config.yaml
n_layer: 9
d_model: 768
n_head: 12
n_kv_head: 12
head_dim: 64
d_mlp: 3072
vocab_size: 50257
activation: "tanh_gelu"
norm: "layernorm"
norm_place: "pre"
norm_eps: 1e-05
positions: "learned"
qk_norm: true
attn_scale: 0.13
bias: "all"
tie_embeddings: true
parallel_block: false
init: "normal"
init_std_qkv: 0.0204
init_std_o: 0.0204
init_std_up: 0.0204
init_std_down: 0.0204
optimizer: "muon_variant"
lr: 0.0117
beta1: 0.95
weight_decay: 0.0
lr_head: 0.00464
grad_clip: 0.5
warmup_steps: 0
schedule: "cos"
final_lr_fraction: 0.1
batch_tokens: [131072, 262144, 524288]
seq_len: 512
doc_mask: true
train_tokens: 1400000000
steps: 4607
dataset: "wikipedia_en"
MLP neurons of a small language model. Each row is named by its layer, matrix (down: output weights) and neuron, and shows model dimensions 464-655. Each number is 500 + 40 x the weight over its row's rms, rounded and kept within 0 to 999. Numbers have three digits each.
Before each neuron's rows, "raises" lists the tokens whose logits its output raises most directly, leaving later layers aside.

raises: "leaving ", "taking ", "appearing ", "capturing ", "selling "
L6.down2607:532425481530546541506524409520604521540494514546517454526409493582533543442492466482512494486521534482494519527493567422449471534520491529479556549471566514523484463518489528441555529514413531415487442459512448485496474489455490513493476501536580519502437595543468511450527485513520521501547449499519531560510506457510530405489490512481501410523563482451521486524463529490544504517488521518473579511555525546416530550543478444470504537507544470469534460453503466502503533483480577472562510467461517560466468571423459463499490502496559506479508470479556477555490472536456566529

raises: "power ", "power", "share ", "access ", "ry"
L6.down2892:495557480489490498530541554515512539512554622523431508479502399506535516583522528502494414496483505477495487489431476546496561483556478494593519520472472515502569503505508445453447529457524547538483566479568510557478505486487463562443473485534530518500498556487442502458528538554491524515536445416497549565514513522546475436512493501545550547534528530485457462467508555533417554550495518499538535467454559463512511528499576519503538532495469536524408478574439442538491507530496546446476490503449468509523462530450485512550491532476448485510511521564539438469477504520450561563

raises: "means ", "Government", "Language ", "indicates ", "symbol"
L6.down779:409476499402457520513580452497506470503593433494539486602446519477514514431556463436521520441556530490540495494460501519466542547438483509431455547457546508504480427491417555465398486460447531486491576457521501523452496532493521548482528493577466579503535427496488496466534552464515442518507498480458480529535517479499432455464493547505598431489564516525492493473522518511506465537510458507459487484452477545441481570549484521556451493445467496464465475452558478469504460521492479508488539536540489521504482482486456484551415457495487532465474523527484565516523493533575547518

raises: "end ", "form ", "course ", "hands ", "end"
L6.down1315:467521532458491513518562523506454569545467457494482489432475591562487491567473497449495462588545554423512547536432564491456509565512481447544544433526464490486515558464518543566531543482491473528435472480548513490528466489497524465478495505415500511536555442462475528520461481547476523485541450457486526550539506546532432462453522517511575485514536516473545457547440495502566463545550594502482555439494472553504499571486564469473526472539486567499549474447490517519478419511499528513454530542510465402438456479452451557522519450426560547443517494563503524501472516487525471493

raises: "periods", "years", "period", "periods ", "period "
L6.down740:424490448484536453538594532470444486508531546422469487525527502517451509508458478467452506477478475525481445487458548426507546535519553454524559514476449532441445512475450429432473458517589540573512510512583519543568456456538504547473526525505461545564544563545527472475542549457544450476514472513493457515428553508504492484470552485449458519484466557399525432533502512481544543523479498512470492394557427465492454475487450490455482507524465518489507555517544512496519516484496497480453535453465439476431520471602486516514533518504598550458507518444470489557473510591558473502

raises: "Major ", "Professional ", "professional ", "association ", "football "
L6.down1289:502502509462486504515558542490543468495556558541476460498499498547533503405520534447437542542542444513454523504451539476512497432539472479474447540493531538511439485514533541484461523478514497564454488542590488545500417541476451470455491503592529492543512505489544534503517520437456427480482513509464530564608481513566521504485504507450547535466537456458468489499590485474519491492548500490484484411442500436493512470577490509480559512559416509522548492550482449496441499523516478547514443470447513488515453520474435592505546506565473536536519454485530629533453560579459459530

raises: "000", "040", "semi", "Quarter", "003"
L6.down2630:498476546506491540458454462494537420508488462569530433519468465557483519456501554478469430538525448601487516465487537597566487485315530444494503530500511593517504542411473489463447476533493506449451493482492485507471540493481493560539473568580475442524430441469509487479503467443511468486521549509537432508527489491508530477545493495521507538528566518505506556476551500538453446471512600468539513488456475463534505484460497461476517538509446573501533541472591481500583523482436505512439468491542534542542434522537507501506425530533541576381508506499532583444415495435454465430

raises: "ations ", "alism", "ation", "ations", "ous"
L6.down2461:469537553505476498478418472518477483419561477518532521509540511528510552501491476543469487420498438502494471472529486553537439451481457527504488529506523524539560517501511492497493517558499420463458479442552428448483506456508499535541521541470515534560479488505513447510491493494462515494536518500504482509491527509521513487524494562529564567456461495540516526551491511484527509484490548432515508539555490489512481467513496561563552446538380549450510465460514517510487439468490537438439477392519479535524453469502503529478511536440527490481509498496526514524527571489453484467

raises: "lives ", "results ", "ts ", "es ", "ves "
L6.down870:502489509457477539529460478465449494453529508552455526405488481459528446479472481490416550409444457480495498492524514480534434449570472478521497602525482477506475565443420451509567494544556507521468469487440426553490478455500500426469516531538532444450528536452526586477496499477432487578566444524445479576531537495467538445482476473479539500475484532490464480514564450458499476544483556490459494474527527548467481448536499539508458565457511517480484463507566480445468499572583454508568435496459521442573465486463559444527459456547516493492577459465421449476496520539496540520

raises: "oper", "found", "left", "origin", "ald"
L6.down341:516500468573538441451455470463511459403545499568531489510499517596404488527443540458523559547469454496471521506533508510511468511513496541477569530530495470518525527494572509519476416488501491557457578454458450563521452524450506568495512422517485515490459491452476454429541506529428455573498512474526511542570479557484467512506531537444481472427440494437530482538507487539497500472468583407512498489516536491519517489549467511479429535546411562450491529521518447529468505454520528538526534605455589470474543471491438497463476479493516503465486524534494542516459488536528424489

raises: "maintained ", "stated ", "reported ", "stated", "also "
L6.down2128:486534509527487515472566525526497521470506459520466535499573581541518507522474512487521493426500511474535498526500495524490526487563524523449578494529508497510544572533505459487510539403528503494488600485440560533524518501487523457489448463535446495492502462478554511556459560492519491512477547443451497446509523487470470503490472444503473526565467496560498513546466530570514480504506520466646485490501534534438524475453537531558526491433512523501501456505492531551518566543484557538458542508481506454454524463493517480446542497484476473543505515435543512508449486527499512501

raises: "July ", "June ", "October ", "May ", "December "
L6.down1545:491444448499556456468506592481436440465488538522518474548476550552587461554450506468512496479458450474525401534539482483456502483510446510491441499460458546464506523520465413497459404562546496489500521478522492552448526496491540471578474523530484547447491437527461506504424466491572477491615457512461488529597489546500449534490507437437452484453479527462417499472501485514564509390485485481392523461532506461470489489561482552541504489522497511516501452454457486460510525478503462439460529501467433542498560450429553577532455510427510495429559510449488513548577471547526472461

raises: "ties ", "inclusion ", "pressure ", "access ", "lack "
L6.down2134:512491476551505527480500479493419421447521561456452578510473474518505582446508514554546530503518504467482575489483476517501518417579483511520469435462515515475494523468529485476496496455533495440564516455473474533453425533462566465561456460471483514501534504559470507471521501555445512479537506544412526519519469473519407540468557487447464561454473543507554556521551460522487516497484531468491480541487472518485393475534440544516527602504449397535524504529489518514491533501501582522518511509453468466463527525479496519544474492508530491393479459496420544514446555430465539523

raises: "house", "mansion ", "House", "house ", "restaurant"
L6.down1256:482481460476502489502497413470517562600546473454517509600489556504492502556537535473456463495495509504465503537501491540424451546545526515469511423548495559531555530500518555527537517537509545531470552467498581556504572523506506545549485445548497495503547501524430508473506546513465496523460492449505471544442449487435512517508505501526550497489492554527422522518459449521543491557517549393492543510435518487445478510468443480434474494460572581448481522474504544534504482565506521427530428513458479536508549538488503503500504479510425522461606519495528430438544578517493554513